From a checkpoint of a small transformer trained on Wikipedia: LayerNorm before each block.
MLP neurons of a small language model. Each row is named by its layer, matrix (up: input weights) and neuron, and shows model dimensions 16-111. Each number is 200 + 40 x the weight over its row's rms, rounded and kept within 0 to 999.
Before each neuron's rows, "fires after" lists the tokens most often just before its 100 highest values on Wikipedia text that the model never trained on. A number after a token or word is its count.

fires after: " D" 25, " W" 8, " S" 6, " (" 6, " K" 5, " L" 5
L4.up622,145,129,207,138,235,218,175,138,202,95,185,191,163,139,247,234,191,235,238,251,210,208,207,220,190,143,231,235,236,181,245,187,253,195,190,183,130,247,210,199,265,200,185,180,118,239,143,144,244,246,161,174,183,240,160,144,248,190,174,207,236,204,244,179,171,248,207,261,193,204,179,176,220,264,217,158,194,175,190,254,187,255,103,159,230,273,252,44,230,215,252,184,268,194,206,180

fires after: " " 47, " (" 6, " Play" 5
L9.up230,215,203,190,148,216,272,181,235,150,142,180,245,163,236,280,208,210,233,245,178,159,166,260,183,243,138,152,210,150,227,188,285,157,214,109,235,211,316,270,192,219,209,273,212,136,150,192,179,242,167,138,225,211,174,240,216,184,205,262,254,192,236,220,187,211,191,201,149,243,217,182,162,248,147,200,182,181,152,265,207,204,136,203,194,166,223,146,220,246,177,239,123,144,220,231,189

fires after: "0" 15, "1" 13, "8" 13, "2" 12, "3" 12, "4" 10
L5.up624,285,229,185,226,122,168,165,202,195,208,234,145,177,212,176,166,212,287,205,153,139,170,184,283,175,198,153,232,255,204,202,204,133,133,204,194,246,171,224,191,157,208,229,166,215,336,121,188,222,157,156,182,171,232,173,197,210,189,212,227,252,288,180,179,162,225,286,237,204,216,260,143,145,190,190,218,274,127,160,139,152,268,238,190,205,240,158,167,237,175,235,187,139,220,193,272

fires after: " de" 17, " Re" 13, " Le" 12, " Ne" 7, " Co" 6, " E" 5
L4.up394,194,259,257,182,196,197,177,145,145,228,206,172,162,256,139,169,210,215,198,209,162,172,146,194,210,150,176,161,225,192,172,186,230,188,207,243,250,180,293,225,191,229,189,175,165,202,226,223,221,245,241,195,212,185,191,183,182,216,185,141,171,102,104,245,231,257,159,162,267,180,153,203,185,159,249,193,191,285,281,292,194,207,176,158,251,252,231,285,225,203,237,158,313,202,195,258

fires after: " the" 20, " (" 19, " of" 9, "," 8, " in" 8, " The" 5
L4.up719,164,238,167,191,250,173,164,290,114,160,149,193,183,139,157,231,162,194,132,208,268,284,147,194,213,318,172,231,159,248,270,232,241,241,140,206,223,235,239,216,262,185,216,178,232,179,128,175,216,207,183,216,170,153,168,202,257,211,264,161,197,192,172,183,154,162,168,194,256,198,190,210,210,161,182,169,182,226,212,214,174,264,227,225,212,280,185,134,218,177,173,159,187,201,207,203

fires after: " " 33, " \"" 19, "-" 13, " (" 9, " the" 4
L5.up294,266,239,168,212,206,240,181,261,194,142,177,200,158,172,195,240,187,153,241,240,216,221,312,162,220,145,190,216,166,224,161,195,223,223,221,217,190,241,234,152,216,196,232,198,157,191,207,302,227,212,212,126,141,214,229,207,115,265,208,198,284,233,219,177,225,245,243,202,223,210,185,186,200,86,226,179,150,201,232,133,131,199,210,235,111,225,220,179,189,189,176,156,186,237,211,237

fires after: " (" 31, " \"" 24, " un" 5
L4.up595,299,240,163,156,196,239,295,251,193,191,113,242,184,202,204,162,219,176,213,209,121,279,190,235,216,167,200,205,164,206,180,235,247,236,207,155,182,193,285,161,195,165,272,224,162,214,214,191,149,235,208,163,170,107,175,201,242,265,152,274,210,116,167,148,197,243,259,242,175,215,203,225,166,192,133,227,220,217,179,237,168,192,159,230,280,161,226,161,210,253,214,175,216,200,160,245

fires after: "1" 28, "0" 21, " " 14, " (" 14, "2" 8, " \"" 4
L5.up310,192,158,218,197,237,165,145,251,186,193,245,185,122,180,217,165,133,225,173,281,242,228,270,182,204,174,191,194,242,224,167,166,241,192,176,292,174,283,265,162,201,228,260,219,172,215,218,247,188,226,246,287,251,93,177,222,261,173,279,227,160,255,170,198,182,188,277,148,255,262,190,180,215,163,139,249,205,160,146,252,217,204,215,168,143,203,163,153,118,198,162,241,204,189,226,137

fires after: " " 45, "-" 15, " \"" 6, "'" 6
L4.up118,205,228,229,177,249,207,202,225,219,113,215,162,187,166,189,141,242,192,244,236,206,200,187,280,215,267,314,157,202,213,218,205,219,170,131,151,229,246,295,179,178,258,205,222,186,257,183,166,208,149,235,227,178,214,165,198,253,225,231,232,243,241,146,148,204,196,245,215,249,317,230,237,148,145,147,216,303,143,223,148,223,166,222,230,240,198,169,264,182,228,158,266,153,244,207,201

fires after: " was" 14, "---|---|---|---|" 11, " De" 11, "|" 10, "|---|" 7, "|---|---|" 6
L3.up193,205,212,171,189,154,216,268,199,144,212,206,193,197,198,194,182,215,238,215,168,270,270,237,157,99,201,172,250,180,190,201,170,226,272,162,252,191,180,184,185,259,275,165,217,258,193,203,303,265,234,177,184,180,138,187,157,210,230,195,224,160,205,179,187,275,238,158,188,155,191,172,247,219,254,215,211,149,162,194,183,216,198,210,187,222,197,232,226,289,206,182,256,191,133,234,179

fires after: "\n" 100
L4.up135,254,205,216,206,228,217,258,181,137,117,213,246,192,155,181,250,205,204,134,230,254,146,180,224,223,229,257,236,178,223,205,243,260,137,192,118,179,193,179,270,201,212,184,233,204,185,163,194,170,224,275,208,214,293,181,148,221,208,281,165,252,224,178,117,127,176,121,231,282,253,318,243,224,129,178,213,204,200,229,261,218,150,223,182,190,140,241,168,146,236,188,248,160,274,186,162

fires after: " " 39, "-" 15, " re" 5, " de" 5, " be" 4
L5.up138,233,194,182,199,130,188,199,215,203,129,169,129,242,232,175,202,246,194,213,204,170,288,207,184,269,180,192,169,261,169,230,272,178,145,157,232,247,196,271,178,189,141,211,182,170,192,181,218,159,232,89,186,152,196,167,263,180,293,211,249,226,190,67,223,185,312,230,206,218,183,171,196,177,212,238,195,155,147,176,210,211,211,217,216,196,180,218,252,235,184,195,182,129,221,232,185

fires after: "1" 20, "2" 17, "3" 13, "–" 8, "6" 7
L4.up122,230,212,225,174,194,238,130,218,244,213,232,159,143,190,207,154,111,209,228,279,214,176,206,221,234,236,208,158,250,186,201,298,164,185,205,222,147,124,184,206,182,260,242,207,191,239,178,200,219,131,167,148,135,170,205,187,208,201,281,199,176,158,123,156,161,164,216,249,234,161,271,208,192,207,168,212,253,222,224,156,206,243,166,186,287,194,166,180,180,195,251,165,202,229,217,192

fires after: "." 49, "," 16, "6" 4
L3.up272,234,172,215,187,201,138,203,244,266,265,240,153,184,209,184,240,131,228,192,174,115,247,247,122,235,222,234,197,183,212,268,257,193,209,196,145,257,159,310,263,248,224,209,204,150,200,272,180,141,232,182,218,178,210,189,189,226,142,149,238,191,239,139,290,258,165,209,246,156,120,221,130,145,202,245,158,141,178,244,220,239,259,254,231,236,223,259,142,217,208,103,231,221,136,202,157

fires after: " +" 33, " −" 10, "%" 9, "1" 7, "I" 6, " X" 6
L6.up444,165,147,270,194,230,193,234,213,233,222,246,219,169,192,196,171,215,235,282,292,251,212,238,191,182,214,118,177,275,176,234,145,305,236,195,248,201,203,195,181,214,226,162,208,207,185,207,166,172,209,157,184,191,189,226,136,194,239,225,216,196,125,149,173,147,193,207,190,264,303,214,197,206,230,152,176,159,233,200,245,208,212,223,175,196,165,191,206,213,255,191,214,235,286,208,133

fires after: " " 43, " Re" 11, " re" 6, " Mad" 6, "," 6
L5.up467,187,178,141,205,238,156,214,237,203,199,277,147,152,195,264,199,234,202,196,160,161,203,225,147,136,135,176,222,227,230,261,209,152,194,254,232,321,271,286,157,237,255,253,195,218,197,135,172,199,182,218,187,184,177,143,244,241,190,218,130,179,258,162,209,265,186,198,164,248,238,234,157,209,183,167,223,263,196,241,174,151,207,191,193,202,202,234,268,221,233,238,212,217,144,208,243

fires after: "8" 24, "9" 19, "7" 9, "1" 5, " Co" 4, " Do" 4
L3.up328,207,165,283,259,145,197,148,164,108,183,173,72,245,172,185,97,225,186,166,183,221,126,220,230,183,181,210,225,210,214,218,134,157,298,183,262,148,224,107,288,255,177,165,194,175,214,213,224,245,155,185,187,235,181,197,208,216,149,132,213,114,193,242,203,217,180,159,209,200,248,196,214,221,188,266,216,226,115,265,196,157,176,228,244,193,141,193,199,206,177,177,171,244,163,164,194

fires after: " " 57, "-" 5, "7" 4
L4.up123,202,189,191,150,208,258,201,213,212,223,208,192,211,183,159,191,158,250,153,206,242,144,210,182,158,135,289,155,144,220,121,214,194,267,137,173,146,204,236,168,236,142,187,160,256,248,217,277,224,208,203,201,209,225,240,223,244,218,167,187,228,223,146,197,168,269,261,200,192,247,179,144,212,156,188,193,192,198,176,170,125,206,94,161,161,206,162,190,230,167,186,212,248,227,254,246

fires after: " " 56, "-" 5, "+" 5, " N" 5
L6.up251,192,172,195,228,175,277,156,191,163,216,189,258,154,144,293,222,210,249,234,174,167,134,220,174,199,190,161,126,211,206,195,140,208,161,154,205,211,133,166,165,179,213,174,167,210,167,138,186,288,184,181,256,186,216,194,236,242,242,205,273,168,119,201,189,182,152,241,156,268,152,194,242,174,227,138,184,173,250,199,201,184,207,195,231,232,203,277,142,178,215,119,192,237,239,271,185

fires after: ":" 73, "°" 24
L3.up683,176,197,228,244,247,116,162,252,183,244,239,119,220,155,209,153,225,233,164,210,171,176,262,157,182,230,211,211,271,213,290,230,247,202,259,90,182,154,187,211,198,255,206,178,248,152,265,246,176,219,298,173,137,162,176,231,241,260,184,242,263,219,198,248,246,193,206,254,292,210,195,299,205,214,131,228,205,153,192,223,211,217,256,237,202,171,211,202,248,178,155,243,233,186,158,258

fires after: "\n" 57, " /" 4
L3.up620,262,168,218,164,223,239,242,160,231,216,187,224,188,117,203,138,205,232,189,260,214,158,216,236,187,177,198,174,146,217,218,283,312,171,128,203,147,241,192,229,192,257,261,195,205,221,176,188,149,190,284,212,165,161,212,180,220,201,343,220,219,132,200,143,166,231,209,263,261,215,279,257,167,189,193,254,181,215,262,222,195,215,224,192,160,205,234,196,176,233,189,230,220,221,189,136

fires after: "\n" 23, " " 16, " \"" 12, " (" 12, "www" 5, " anti" 5
L6.up282,207,287,117,225,214,236,188,147,195,220,180,233,143,140,202,283,212,266,176,263,221,161,123,201,186,213,257,266,181,207,216,254,297,183,159,208,187,202,225,194,230,190,222,151,219,215,138,255,159,241,243,173,147,217,254,185,237,233,247,184,269,267,248,172,128,230,156,218,247,204,296,201,187,192,182,176,205,149,183,206,179,150,212,208,159,166,172,178,198,171,201,198,206,170,145,202

fires after: "," 41, "0" 14, "5" 6, "1" 5, "e" 4, "3" 4
L6.up254,164,171,144,253,275,266,201,247,269,209,167,145,289,204,137,293,216,226,149,190,176,176,211,185,270,195,205,174,183,143,213,218,209,176,173,164,246,176,191,220,276,187,168,163,174,236,182,213,119,226,162,233,260,191,188,227,200,177,163,187,213,265,150,210,164,273,129,211,149,192,203,221,209,201,135,222,191,244,219,287,230,238,157,91,232,206,195,249,168,196,177,221,253,194,182,141

fires after: " " 72
L6.up541,219,151,212,250,254,170,224,168,176,174,240,195,202,190,248,226,175,193,217,191,192,219,225,208,175,180,222,107,192,133,152,154,200,174,131,229,221,236,289,137,224,222,244,221,262,174,172,245,220,272,221,211,249,214,193,217,167,309,189,188,208,198,132,192,189,139,192,187,225,253,250,234,289,161,181,201,168,166,231,192,189,200,191,123,214,268,180,214,135,93,185,228,210,242,274,151

fires after: "\n" 56, "1" 8, "2" 7, "3" 6
L5.up79,212,225,287,239,190,178,136,267,198,201,208,188,188,152,219,279,229,151,167,185,160,283,204,260,243,158,157,199,164,200,230,128,228,180,176,265,222,189,222,158,169,252,191,263,221,185,199,176,211,230,283,258,172,195,196,257,221,147,132,223,238,148,151,171,121,241,279,182,198,217,144,125,255,122,226,201,128,248,195,206,180,204,158,182,144,220,192,208,148,210,314,190,270,202,216,238

fires after: " " 37, " (" 7, " as" 5, "," 4, " part" 4
L9.up73,181,272,188,226,247,136,215,212,168,227,186,208,185,107,174,314,95,189,146,240,260,163,225,266,213,174,178,193,240,213,169,187,230,128,170,141,213,203,206,216,190,176,205,209,226,250,181,194,174,259,198,196,185,176,175,240,288,222,178,206,165,233,286,295,201,217,177,170,193,195,134,131,232,142,166,215,121,133,182,220,154,182,243,284,222,240,197,191,205,233,180,170,174,247,235,191

fires after: " \"" 25, "\n" 17, "-" 14, "." 4, "," 4
L4.up306,256,94,164,140,150,174,232,246,192,216,204,139,136,195,227,164,237,169,145,210,205,231,247,157,163,223,177,173,157,204,297,182,240,215,226,216,240,236,283,228,198,232,218,230,240,198,164,249,184,181,256,161,123,190,230,232,213,247,120,221,220,253,152,139,213,155,209,151,176,222,197,170,262,120,228,192,189,164,215,233,187,89,184,202,193,187,183,194,218,115,220,203,146,219,199,150

fires after: "\n" 74, "s" 5
L6.up500,182,196,236,178,173,223,242,267,213,97,181,215,202,212,204,176,160,146,133,205,181,222,219,190,264,183,179,179,165,135,301,153,200,221,156,187,156,184,274,181,173,224,169,239,255,222,101,181,150,197,211,131,230,252,188,222,209,265,186,231,225,122,228,140,218,210,168,262,279,173,211,183,296,213,173,292,214,250,234,240,219,157,160,219,85,174,92,215,216,197,237,210,259,199,293,157

fires after: "3" 18, ")" 10, "5" 8, "6" 8, "8" 6
L9.up629,225,92,221,142,190,175,199,267,212,220,261,133,203,202,227,223,194,183,211,162,151,154,246,184,216,257,206,287,123,231,161,201,222,184,162,203,222,230,147,243,190,165,246,150,178,242,224,167,221,274,213,285,194,241,281,209,239,195,172,212,206,153,155,195,241,151,249,182,159,183,198,215,204,120,237,201,222,228,175,282,157,199,238,204,228,213,181,184,190,223,200,216,288,205,206,210

fires after: " " 55, "\n" 8, " (" 5
L9.up699,205,156,155,213,176,226,172,195,205,173,189,152,134,169,211,184,222,175,186,211,221,194,307,233,175,215,214,172,280,184,232,190,213,250,172,224,284,191,239,164,196,239,173,189,230,178,161,270,150,217,235,279,253,199,158,233,171,163,250,188,200,189,207,209,172,125,189,80,241,172,244,190,208,194,182,208,164,215,258,175,245,180,153,181,209,171,243,281,134,256,171,150,256,185,269,155

fires after: "1" 26, "2" 18, "3" 15, "4" 12, "8" 6, "7" 4
L4.up324,238,223,234,178,240,246,226,274,220,172,236,120,254,217,231,202,185,219,252,161,249,170,244,212,265,149,229,251,213,237,183,184,200,204,269,172,216,207,236,218,188,260,206,216,159,245,251,173,239,184,237,149,291,242,203,158,223,220,181,194,220,221,199,182,237,198,113,129,189,171,184,151,132,155,206,163,157,164,269,210,191,282,197,210,178,199,202,208,180,200,186,176,142,191,216,206

fires after: "0" 25, ":" 12, "2" 9, "5" 7, "3" 7, "9" 6
L4.up21,193,226,202,206,139,204,133,312,163,184,166,247,230,195,120,251,154,158,161,137,203,267,161,224,221,149,189,196,218,226,225,165,168,186,239,168,163,231,190,206,181,236,195,178,259,231,218,220,240,230,220,229,186,240,244,218,200,135,194,215,255,242,242,170,172,202,229,217,177,231,250,226,191,188,162,226,145,202,158,245,198,191,194,266,242,164,152,218,166,48,222,143,270,170,164,183

fires after: "," 98
L3.up125,249,222,214,216,208,146,227,296,201,263,233,44,185,192,194,201,132,262,189,198,192,175,271,172,135,142,216,188,200,246,204,226,231,216,254,223,183,271,261,236,261,156,143,238,191,233,211,244,180,138,186,208,171,225,162,243,231,153,192,177,162,241,113,188,182,255,149,129,136,176,211,186,213,150,167,177,183,210,228,173,278,284,187,218,245,184,157,179,158,240,207,148,235,164,227,229

fires after: "9" 21, "6" 11, "8" 9, "7" 9, "." 7, "5" 7
L6.up410,180,180,196,205,208,231,205,185,224,188,95,174,158,198,142,262,143,165,183,189,176,156,273,186,169,261,171,157,243,225,140,257,177,163,265,254,222,257,192,158,225,190,147,173,166,212,180,191,165,186,117,224,248,173,272,163,225,217,155,228,206,175,131,201,198,164,211,269,134,219,131,331,190,170,191,228,161,152,148,285,241,197,222,186,180,198,192,203,152,195,180,111,219,187,191,188

fires after: " " 59, "-" 9, "2" 4, "3" 4
L4.up322,265,212,166,200,200,272,141,203,267,179,173,162,138,210,230,171,252,207,213,158,217,190,186,245,222,96,255,171,241,170,141,222,184,177,181,186,267,245,232,212,155,234,190,230,227,231,173,185,247,231,254,166,239,179,242,134,231,204,186,182,182,187,199,201,210,240,282,226,295,247,198,154,216,154,274,198,275,158,178,125,228,142,232,285,187,211,218,226,158,142,208,264,250,183,186,234

fires after: " " 48, "\n" 13, "==" 5, " Mon" 5
L6.up244,209,199,203,238,199,230,156,262,225,190,185,177,196,117,262,131,193,198,216,192,205,280,210,240,182,161,266,186,297,223,193,178,175,191,159,201,242,184,187,247,307,293,148,238,146,205,212,184,158,162,169,207,209,204,235,235,213,283,236,218,277,183,243,178,194,205,220,118,173,236,224,270,193,218,186,210,229,135,231,151,154,218,174,172,165,184,227,173,252,164,222,127,259,221,300,189

fires after: " S" 25, " K" 8, " Z" 7, " Ken" 6, " Preced" 4
L4.up677,243,162,195,181,255,179,210,162,101,148,108,180,141,180,233,166,129,232,216,192,207,176,222,234,188,233,171,235,231,186,204,213,251,142,230,225,194,212,254,183,151,259,243,108,167,153,204,173,199,265,204,192,151,180,201,132,204,209,203,162,190,198,201,126,167,193,169,128,251,273,152,227,275,172,190,167,165,227,201,185,201,212,147,147,192,155,255,149,168,255,165,220,237,167,188,183

fires after: "s" 38, " S" 21, "S" 11
L4.up186,152,226,275,229,138,194,215,292,210,140,236,199,184,164,201,216,152,200,236,141,219,186,143,172,194,241,224,181,135,165,150,177,230,149,190,207,235,170,255,131,146,255,247,126,188,178,219,272,244,190,191,229,236,193,192,224,267,203,165,218,209,256,172,225,162,189,197,191,194,176,216,257,138,209,158,199,176,200,148,128,180,175,197,122,87,139,194,150,270,265,175,141,185,201,187,186

fires after: "9" 36, "5" 9, "8" 7, "6" 6, "4" 6, "3" 5
L5.up175,219,120,136,192,240,211,175,254,210,229,156,93,311,195,198,215,185,145,243,188,185,215,264,201,249,214,190,227,219,190,201,167,149,200,199,218,201,168,221,231,150,165,170,110,175,229,262,181,247,243,205,227,245,205,244,188,145,269,184,201,143,203,172,235,228,205,220,247,181,240,217,248,66,195,220,228,138,223,219,213,109,233,198,210,191,264,188,211,152,183,216,126,299,160,220,200

fires after: "9" 29, " S" 21, "s" 7, " T" 5, "S" 4, "+" 4
L4.up567,179,206,361,275,181,216,170,246,132,177,213,234,251,205,194,209,235,158,219,166,150,249,133,254,214,160,222,237,188,180,129,174,241,159,206,157,201,124,242,137,153,230,151,210,225,202,205,215,298,181,209,256,187,167,208,132,215,198,197,212,167,222,138,244,198,164,199,222,217,227,214,255,211,152,183,214,282,206,198,204,265,168,239,132,174,212,208,228,183,167,215,176,228,212,221,193

fires after: ":" 53, "\n" 7
L3.up498,177,227,212,254,183,219,205,214,225,198,233,172,159,107,179,234,166,224,205,215,226,281,248,169,179,183,213,194,285,251,235,186,221,206,256,71,203,235,198,303,245,265,183,185,287,235,188,228,231,231,219,188,217,232,233,171,192,151,170,273,235,258,173,232,239,147,220,274,121,194,192,224,214,199,225,239,174,161,221,256,214,234,179,269,211,224,198,259,182,198,146,182,252,177,172,178

fires after: "-" 21, " (" 18, " \"" 12, " " 7, "—" 5, " [" 5
L5.up699,222,257,226,196,181,146,190,277,187,122,140,204,203,201,219,160,235,183,177,181,62,250,199,250,180,206,242,138,160,216,159,242,236,183,188,214,172,223,253,168,195,251,144,142,195,277,288,275,227,118,249,177,213,117,174,197,225,251,207,225,185,196,206,148,231,220,195,222,215,157,196,277,149,184,253,227,235,196,240,202,204,189,238,207,194,240,209,121,244,136,215,123,194,244,211,207

fires after: "\n" 26, "|" 13, "---|---|---|---|" 11, "|---|" 10, "1" 10, "|---|---|" 8
L3.up221,166,260,155,149,190,174,271,159,198,194,181,195,227,235,206,204,136,167,117,150,229,217,232,160,164,203,230,207,217,253,238,201,196,267,176,202,165,157,194,261,249,145,257,206,240,171,204,208,214,266,235,269,192,216,208,229,311,237,179,244,212,223,178,159,283,167,252,229,216,206,181,218,180,263,228,115,135,202,221,206,199,229,232,150,165,160,276,232,217,164,195,208,207,121,253,176

fires after: "\n" 65, " known" 10, "1" 4
L5.up366,221,195,290,253,198,188,213,315,224,157,342,177,183,116,225,245,183,215,187,129,234,258,200,240,175,158,187,244,157,220,257,163,152,188,188,216,214,226,271,196,214,144,137,241,164,177,186,241,186,121,254,179,248,234,178,177,206,186,218,213,224,264,207,215,198,254,234,220,261,197,179,181,224,170,196,234,191,207,180,179,192,201,210,173,134,165,164,193,240,213,220,248,192,176,189,237

fires after: "." 25, "1" 17, "s" 13, "–" 12, " " 4
L4.up252,152,152,242,195,211,155,134,178,181,192,221,186,203,160,166,232,187,246,105,217,229,162,188,202,174,124,241,209,235,233,181,178,242,106,178,196,158,223,271,195,262,223,204,186,201,182,194,174,169,147,192,167,165,221,189,206,222,139,178,229,164,265,226,144,247,215,295,140,143,208,156,228,218,180,199,261,230,197,142,229,289,255,320,175,183,226,209,177,206,233,169,213,209,209,270,192

fires after: " " 33, "\n" 30, "." 7
L3.up257,161,207,164,129,185,157,233,272,188,189,167,176,182,197,190,101,260,271,199,194,213,205,204,168,157,175,185,227,224,235,301,247,251,178,228,146,179,153,230,230,191,236,191,206,183,268,236,217,220,221,170,166,203,74,203,211,211,213,151,213,218,224,200,209,221,191,269,224,222,222,246,219,241,263,130,186,155,90,162,194,167,169,201,187,213,172,230,243,250,192,179,176,202,232,202,218

fires after: "\n" 73, "s" 4
L6.up271,218,203,291,202,150,192,202,231,151,147,265,206,194,172,265,268,164,211,182,198,214,237,254,195,218,205,214,220,164,153,156,219,222,210,261,203,176,181,217,194,171,181,178,192,274,263,115,220,145,221,237,200,234,262,272,211,189,267,127,223,231,182,108,200,198,217,242,197,256,162,195,190,291,153,219,210,237,254,217,223,168,170,140,181,114,201,217,245,147,248,231,167,185,256,214,207

fires after: "1" 18, "2" 16, "3" 13, "8" 8, "0" 6
L6.up430,160,187,205,163,131,195,209,212,181,191,255,179,184,248,195,240,214,137,229,186,238,206,177,269,253,232,119,160,165,155,215,243,197,216,256,131,165,172,159,176,192,112,152,175,192,253,255,261,220,234,165,223,217,213,187,210,225,182,172,203,209,247,178,159,215,244,162,224,201,185,169,135,260,149,255,211,158,284,141,199,289,248,246,155,181,180,188,195,212,149,220,210,246,226,252,195

fires after: " " 34, "2" 15, "1" 8, "\n" 8, "\"" 4, "-" 4
L5.up70,210,125,214,177,133,175,196,252,151,187,225,235,251,211,187,214,186,156,149,118,219,173,182,195,202,157,249,267,227,165,182,239,166,171,260,216,137,139,217,232,258,179,191,295,242,196,161,274,222,205,216,228,172,175,207,195,334,180,220,164,180,321,194,177,191,187,269,202,191,258,238,188,188,173,209,168,215,154,200,224,247,211,152,140,160,122,225,176,220,170,173,190,270,199,173,174

fires after: " " 36, " was" 14, "-" 9, "==" 5, "li" 5, " |" 4
L4.up714,213,179,193,149,170,236,217,249,205,212,226,230,219,191,182,266,237,192,147,212,234,221,208,157,151,171,195,171,342,90,149,205,164,144,216,282,247,235,215,220,215,200,241,193,198,177,202,282,217,193,210,210,251,196,214,232,207,215,188,166,221,245,291,218,201,173,211,197,260,194,162,233,181,205,205,194,208,180,207,164,95,138,249,187,112,215,264,119,235,193,148,228,234,129,200,185

fires after: "s" 62, "ps" 6
L5.up221,237,252,232,253,214,220,205,237,183,204,187,223,138,157,224,226,161,157,193,228,228,214,152,156,202,260,211,263,249,160,249,228,286,230,199,228,276,132,220,154,183,205,224,207,237,118,229,217,313,137,157,270,203,175,145,225,214,126,246,205,253,249,215,181,159,231,181,160,199,266,143,238,138,146,194,191,220,232,195,215,134,172,229,176,133,193,218,247,209,173,207,214,211,211,133,240

fires after: " " 44, " (" 14, "-" 7, " \"" 7, " re" 4, "\n" 4
L4.up642,238,281,138,165,171,215,246,270,188,120,163,102,139,181,171,142,252,142,161,244,167,226,182,180,186,175,258,157,177,188,152,285,231,227,178,153,197,210,177,233,179,192,258,170,204,219,184,198,245,197,195,177,154,222,147,186,169,218,249,260,157,223,219,256,248,177,215,252,181,256,179,222,206,219,193,196,218,225,204,210,150,177,220,158,184,239,226,160,265,150,215,177,184,168,128,191

fires after: "0" 33, "\n" 27, "2" 8, "1" 5, "%" 4
L3.up158,278,199,219,160,192,236,168,272,166,241,280,144,222,284,165,200,165,187,258,168,294,194,154,244,176,156,157,242,158,141,224,183,210,261,214,235,187,182,209,155,212,204,206,252,224,207,177,250,175,202,154,217,215,178,159,225,166,277,167,175,209,243,177,176,183,218,162,126,185,216,243,169,178,189,237,182,101,220,244,239,150,202,228,210,232,174,215,228,216,243,248,201,186,237,251,205

fires after: " D" 37, "D" 7, " " 7, " re" 6, "8" 5
L6.up549,152,240,261,235,240,225,220,165,268,209,120,255,199,187,218,150,178,211,184,192,238,228,245,219,195,148,193,242,241,128,152,253,211,137,155,221,227,235,222,233,254,186,89,190,188,192,145,252,133,225,184,176,168,172,186,198,220,243,278,206,164,215,129,217,211,243,162,204,169,176,204,206,132,237,163,200,226,171,180,196,196,217,258,151,170,218,201,249,213,157,287,140,237,202,187,188

fires after: "." 30, "0" 11, "2" 11, ":" 7, "–" 6
L6.up589,242,194,267,238,157,202,175,253,151,262,248,145,279,237,106,148,200,155,149,214,190,165,200,145,221,231,173,176,183,205,220,176,112,188,257,203,181,166,197,241,177,208,229,217,171,192,140,187,204,197,172,181,226,251,229,163,152,202,198,175,227,161,170,146,210,176,192,224,321,149,232,186,156,161,215,211,250,248,268,215,258,223,179,186,268,220,197,177,187,121,196,225,255,238,253,127

fires after: " " 67, "\n" 6, " mi" 5, " (" 4, " de" 4
L3.up517,261,231,216,241,168,226,184,174,173,155,173,224,105,228,238,223,196,230,217,202,181,190,187,124,169,160,193,158,212,177,190,187,274,160,202,227,240,207,202,236,187,142,222,226,176,201,243,175,173,231,193,202,120,220,207,151,236,283,229,203,186,229,202,205,205,149,167,190,256,229,253,299,147,140,231,180,209,178,301,182,211,184,166,197,124,214,222,224,229,228,176,254,249,225,273,146

fires after: " " 59, "-" 6, "\n" 6
L3.up317,283,212,214,198,199,161,162,201,196,198,241,281,173,148,198,241,214,192,154,191,223,227,258,167,185,227,167,226,191,212,253,167,170,106,204,207,192,121,209,197,226,251,220,242,227,252,208,207,196,162,219,135,121,130,178,272,230,119,137,294,247,266,166,219,222,166,163,257,145,218,199,221,201,204,135,237,261,185,157,251,274,166,260,222,225,146,201,214,265,172,150,234,215,185,216,192

fires after: " Do" 14, " He" 8, " Bre" 8, " Le" 8, " Ne" 7, "He" 5
L5.up476,214,222,181,232,219,205,231,203,176,227,168,145,186,177,133,175,202,251,154,142,281,190,202,208,184,254,211,201,232,227,215,165,265,235,266,228,98,199,220,213,281,247,182,180,154,195,213,129,218,158,232,109,234,193,225,161,179,245,146,200,171,275,151,165,230,188,178,140,214,189,152,132,164,181,176,245,164,182,231,297,212,218,238,251,272,147,188,269,228,197,205,124,176,221,234,289

fires after: " " 72, " in" 4
L9.up215,139,238,118,150,217,144,227,246,215,238,231,175,205,150,225,175,223,200,169,187,254,243,178,214,179,189,175,207,245,188,224,199,205,164,184,249,225,181,208,175,236,193,230,216,129,248,248,175,250,209,160,230,112,128,164,264,251,225,237,227,178,260,170,249,149,152,223,206,238,259,202,272,160,120,188,231,143,164,244,232,158,215,253,210,282,233,140,218,206,215,185,229,174,239,258,157